{
  "n_kv_head": 2,
  "vocab_size": 4096,
  "norm_eps": 1e-05,
  "positions": "rope",
  "qk_norm": true,
  "lr_head": 0.00605,
  "decay_fraction": 0.634,
  "decay_shape": "linear",
  "final_lr_fraction": 0.1,
  "doc_mask": true,
  "train_tokens": 355400000,
  "steps": 5286
}
MLP neurons of a small language model. Each row is named by its layer, matrix (down: output weights) and neuron, and shows model dimensions 0-127. Each number is 500 + 40 x the weight over its row's rms, rounded and kept within 0 to 999. Numbers have three digits each. A neuron's up and down rows have the sign that makes its largest values positive.
A block is one neuron, or neurons of one layer that tend to fire together. After each block is what it responds to, as a language model described it from the Wikipedia text at the highest values.

L3.down128:568574509487443478489572458488467562510521455576492501431464490487464632466525481511500501465523395482493455554484443489502504500537463447503502555425513471543548577531515426497487513564507552547497466477447469476448540455406498505486496459471502549483502447512536456487537493521486502501556469507534469572520491392491444500455574468470459544477441512495538522539544500494448536520471
L3.down366:505457515546454540560529484561577470509551441501518519512444552550476460528522506533437504472387530514518538576504561530496594470527516521420453573520471519443501526532482459463493499461523505540409478536548551468520413463527489475513499432490545495452523459527495535578509553515466496459490481492424520443474490511479480471487568555441495484528483593501460455552501525603505468530482
L3.down393:457429477570491511528534504516491481502458393470481533463524483465502532579471555489523471503495465560537533517553575468518486435471458489500537505584491519460546508496494512472494518511571538483516512483518537509516483471442458505447486544449457477473460468485574415460540515521492518476542552544497591531454531540468424557490541513495524507493497580480386566461475514539517543541466
L3.down617:496425499547483446499450547446550525546501552517600544525478510554516501516490533562501521414494533460512488526480479534501467490528467475556534556378476404531453499556513416506494435449470523477495457525528486519485544461527424527483519516436540477576477524477500515426549571458513507475412505508502486518538471514478488453589508459486578475491473510567483516497481475585542483462490
Responds to: Digits in structured data. Single digits or number pieces opening a line or following a hyphen, plus, or pipe in dates, tables, and scores, such as 6 December, +6, CQC-6; occasionally mid-word fragments like end, ro.

L10.down54:530573567548568525565528479491513541490509491515470520533483496500527503507483471541468557497512480510538447516466503514457505511525455480464531467644421540471502496529516521568494524483489514544441471528551472451550509456483489481549501556467446500462536520561522454519490455444392549535421412415514494502508510539491533611546441508464525518532504552497501471494552447545538481478579
L10.down55:584486559558483459433459477525518519518491482533492489401472507490506438430530534462480536475536495491471507472536428475514426522543466474505476415505492499447521430466509501519501524520476465555520528475457460466497544523491475481452505497489538434534515533494498552554493492545531546428504514519480537471508463523464428592546506469561510492527528552523472436495464499495500418484534
L10.down61:453532518535443464516465497423533475455494609503524521521502466564473530536447411488561572517431498520481541513514483534561527456533472472426476481609454493514460520519502519493473412417552496539578544481430473527564489523505544534466488528473479498483514485515523488461497607420493518526514520531523564501498535506520508518520528545502542458514568568510491445530446417484571458498536
L10.down70:416507454542471577488517555494481527435552464438531500474485443486486613578473440475487544552520508528557517452511517470464542432433439527559462430549430550470504517424512521471484507473445518515479566471493464510556434485511487441480481525571487491565508540558602565504447480503509503418584456525457545485490534527488520520507509496485486522444546453516579458549496474498500517511484
L10.down190:464488486516508476437491521489486420501480529553482598540482539433462545588500509448516550517478482555466540493470463478563489536506491498535411541591451576508524480523563543499522482483515435470436462495517510491456591496457529552479497413573448535467545475510450454417554498501520538523416498484579531477537506415492466483503440481514554541481544558500472505569490498534575496492453
L10.down215:478474462516500553462528479498438490517468501517548471466472525500480512490568512505498520503467450520457548431501509515514470480451495475552506472561442546472540487522492438536583451505539493482499482570516458517530542520501533509476443513533515496570479495505490598523530524500559518471495475484511541482473553483418493470455444489507455578418480515497519537476490478500539427477568
L10.down243:443481472476495507548476516534557520500498527499549538518511542511504482523507498535501501499486502568560503534479546465506500459528463528459493543501524521576513420471554481409516438493491493539529439450554429484502457467494474487518490498480457485557514406482479513608487490465473539460509390456502439458493483475468463557462445488566489485449439518535551493482525498519490488530554
L10.down274:490466536542529559479483442501492498555506560510511436548520537458451552522495510584571510462474473459516358510571509531583602531503496529459476500542459470469471463498493463516445493552472564564500480557440488524530560500543459515553578427513501449459525511577533515570591502520466505481482463410542456569471518508478504455522488451486497522507570515502537530519614474507464550479520
L10.down283:454516447479495457489482557524561531517538501480506583465516472520488448550557541474430534529513541519451492451482525551538515503576558582477501566396518454541468478544527504497514518547502487453593491526512507474459482477536483541463499569537410487570481459568541455411435496439527542448513548531538499493550510560528457508496474406586569469482509561472570554548530533488571500531528
L10.down331:546548467576445540552475502456477510479511476525498476433485459425487463494485518456491508505433554418512417486499490531480540559455524546508497466471474506484571452515519441452480484489477488373611474455510488493474519459504508514523507514529529587634476482491521522512478462505488528481504542458507502420552534530526464438544558559521527488511520502490536461502497515475517429492471
L10.down360:502503504447526483494480494475503505499490511513484480450519522485564502495532396537505542552631417516491461452485428515458484457511466460451505493578449462482534526546530488477454481518512476504506476534462534546577486539395500448442509561547532423533492499534483496553493606508543521524509507503441560506468489500487583466472495436497463480545441530547548511476498519531516506493558
L10.down454:520621481525491453523517557519514497514494486493523484447608478514483503537485481463498511506491468463506483541460540487556544508525485536465532538593499500528538532487481477522465533548546505467467407526522560469519472542534539502522513465471478593560478500483519553497554485572475504552433469457485515534469473446480542505411493464538584536528510484444567560497499509461429515504568
L10.down594:544550487526576488519451484510477520508454491525494396516520503433485511555501479464519517494427405371533466520490531505517483491518551554527501511686477454390482548514467482488516512453467470404514509600487549462503458479558531511482464541523460485540472559535479531492461511476497465459503496559526583524500535455539508437526503452556479461510477538562493534528557552542441507460465
L10.down636:545480521498423544567490544551489521513459441491485450512502494559492519517500484456512518485485560470518385493557475501556422555485528527454489464577562479544478474478531507461398516533476503372496522514498513495480515472537468541580539526534439577409521524447507493463518541475540508448480491486547454473457481533547527521515505452508513490467473513589519524570463499570493467542540
L10.down644:464423534516417492427544519538489492562524471538521430548536503519473509490548502442471497477549501531550535465526510575480470518472484502522483504448491579478507474564493489450533457475546586481477546521485545476517514489495527525488446499412469512564442440492543416499563484500486562496474465565500516517505543405434464480557470498489521505544472469517533468490551468536584518404494
L10.down698:561544499457556585511598527413498540506508536552489539565528515556498498584542530508557473551515466412499532458421507445590569469525467539467537485477463524482493503501429500487454521503583453538473512484498491478502494514534459557559516512459459501459566486501479467471448429533504516534534477495552444466514442515507472490482575481473497498490441550519562524512479449545508515458519
Responds to: Mid-word of first names. Word pieces that continue or complete a person's given name before the surname, as in Christop-her, Gust-af, Thom-p-son, Kev-in, Ste-ven.

L3.down85:520456475502475509476527510547476483513491463519513520547551529384494398461538485556427420563532502527483526559485530517491459458483486551527521455562466415542540491474500511487501493521458431516528569505408453492559449546482575480539497438547515577501438522487456552469585543526520493467525453518537483519494465463601489536483564509504530516469541557440463453527509452541484506485537
L3.down206:473513513501497452433560576572450490494557428546516514488521503522498515481533511517516458533463487556509544544515484567553511553443449514544487502515368512513434488479484380499441457481479478455468551508452439538485498469538479531460397513493565583517524596494556549484522468533523529461467524526506562452462481530505517472514533514487559530495490539432513545460450488471498547532431
L3.down227:465492490513462506448413538467552473533446463539454507520543572566474451508457508521448539435570555447470405485525455564545416480459517544497504449488483454523488524434526464490470491464530574493517523436518488551488470488546522488511504483510433432521464525453449523494521489469519576387512525538587527480495505530503527561547458578487498506512473521424489514460477521494473545482482
L3.down634:475478513489543500480521504522515439439499467492557528549560432443539610498515494461491455563489547514509388557438521454552549538523447538476443419522505509419485560516474533469496527546474492524525550420574438505498548501480533559493529482424541499562558539475466522418512542544534529508498599535494422468522480458549537428509476480455515498509502508526511527541476512505468522539554
Responds to: Mid-word name completion. Later subword pieces that finish a proper name, often a place or Spanish surname in tables and lists, such as González, Singapore, Sweden.

L10.down97:514461570496540534506447542573495474492503537502509469529510463489460568442434493490456450441502496440499502478483543534489442527555507500539542498366468470484430468543543404489470498487518475490570463524439550501556501442466470524503476467562446570543451506513559578545520495442475554517422453528496480457517432462482471467438538454503595489524473526486538499418493470443513475465425
L10.down132:454480457549488449470495497467502479528487545468450478478522488574545476512452550452441566438491398567503440507520458507522498517526481523538474507422493471489504493508443453583500453500539482432458556527502535497515514472476448490531504449523514493469539505432442519528464495505524445515524501452526582510450548495464547504520451520487553504452566545496503537523529536449513525451536
L10.down147:438476641522481509469486572459530508494472522469494483556423556531526493588441478544536506487495500581494487451517470458455539420470545487547482477442464519508458602490514486463521477486459481515505600498516468467503531588448583467492567544471499562527462472506460542427478456421464477519486482499558454493518567513502514480454460456504535500477462491521571495555467508471494471575485
L10.down149:470516501470483567531534412472573534467510565480504502436495458490416484451513488453463476496534562521493518532453524548511474529508516509479486477379527497531567521526563494452563554462503581552480467497537475466508529499597484538522517585454542592484455466482458469472471540500515516551512489495491478557508466484569510569508494492452473521475467416426469541510558515480487570493471
L10.down172:523457516464419457434480563483510521527497483518488556546520510475543550467508525474465562486569555461496486483519522541566478497604488520517583484476482440523459487598516501546440499552516434545516459506566520520458537456491544518540493431477542504416463428488504499509554523561521475554506461504470521502502431490456502528590536459544506488517474498507541556512497539497530554517460
L10.down267:478451544576502481493546488472483498554443462421525511492541510403429514459473578479503490481596574454541470611455482582479536454570515466481566532554513570439502449550528513535525478446569550472561472446491539515486516533561470587454503500560493503499501513469517420522533534530448519553495492480478498441496421562528512454506479511446474438504522525489472499533517542513502518483508
L10.down302:531435561580523506493505504529459471473533462553484517503437462474554546489527495544473571563550475523545427549508510448484536518450508557499563521514475502493407463550441483532422523571592460579561530451506419562458553551460491541463558448528554505479482505469473517497437456514566502432480472458552462511406519499525504510622563474488447502484459439532475484472536498515494486506499
L10.down312:476508503473480470501505522487507464524533577473494541485513545490515559512467526552485498442458487455525521522528503455522459486458485477477445480473398550514519500531527480490474527450488489613533539450500474544453517515482484434549579548459529486571525535446543541543533517456436576508454506575536507435447420451497517422467481516470550477579468507452418509558483487510513485545486
L10.down315:415563515522493534506515576422470499482476510476496494478557459510470495438537560529494507442647495516513558512538513527525462515549452553504495488471484498497486565527489479477520506485536511444533535478557447555527525421485559501455453553495589503572503498533503448537537549520449515502519532498443551521514570517456464494469507499526496474493509554428492523516509482455491496443546
L10.down349:528577545497543478522569517453499497505505560474514448556544525513561436521457549585531521453535545466435508524536487514522519528542541545549444429518498501467466455497551587500513532488532538489513479461502508541536544441504503544458496456492507543543574471470552480566468512505515486483506582538509427519456541534520558551508488483536501493482530506501438480540468498560422471561484
L10.down372:552490509462565510462529530579481552504557522441470447514459495505491428569505430470507517515545442550493495466536533470522423472526474469460520479534483535492516503519560482480526465462467561468489501579537463432511499473491473520489537476499499494500510456483483555575536513481415494534541455463476465555438484482543497497466523553444537454530520476537535573473556470479426509462488
L10.down436:525478515485418491489512458489481548515489536486476508493518511555494554504493446560577538551533534521496505580425537454489493426484558501522489438379479529463490533527451477521509372478481452532585576528549584497557480518430492480465521524505504469535456535462523506477474546475540556505479488485450535471565526484513464504550448458494550522530497508510483500483509549512491473552445
L10.down490:499408485529496435418485442434489538502472421505530544549486467503424474465435497436473533488415519493567486466460494501480511563524475469527558473552596469499432464474524496548518509555478481512497472471471464513451480558462491523560529462532438431493506501439454435530450498497481542440522595444506538504476543472444535586437480435473471459533511452567443485530509436459455460523572
L10.down653:447475451532537542486447481520549527517503531438491427474524534502498401503455441466512541537471521486505443555483522433593497474412448480538553424537458513456470447526459473516506499520534503518486493461549552460392497466637543467584503547497446486401441530502476510418429505466536549478441561552483524587490465527533466490519527502548590525548484551498535491461521432465530487506466
L10.down663:487465498550517470460474463524578462510507497519480547497368544486466521516496535454547463506509525416480474563505457504515569439513472455485481524535502482446538548453495514499512498526483542465561478505487451516413485470501477477575364537484591530493533511418462543528484518466468514469534550489466452452572490470605491466486517538484535527478496516522533509518462534500490576458453
L10.down681:484537494490514498482503489433482480475560497511530533566524523464564515569423522533460475478597566444476505542445541508534476546544445504501473501421455483535490546531549523482536462496479465502478527554539498504529528461526492485466546559456475594484478486436539455455457522513506483513500510482563510472528519442511509486500531442524523408487461572421509499481446465556411514510470
Responds to: Mid-number digits. Inner digit pieces of multi-digit numbers, mainly right after a thousands comma in vote tables (239,968), also years (1789) and mid-word fragments (gymnasium, controversy).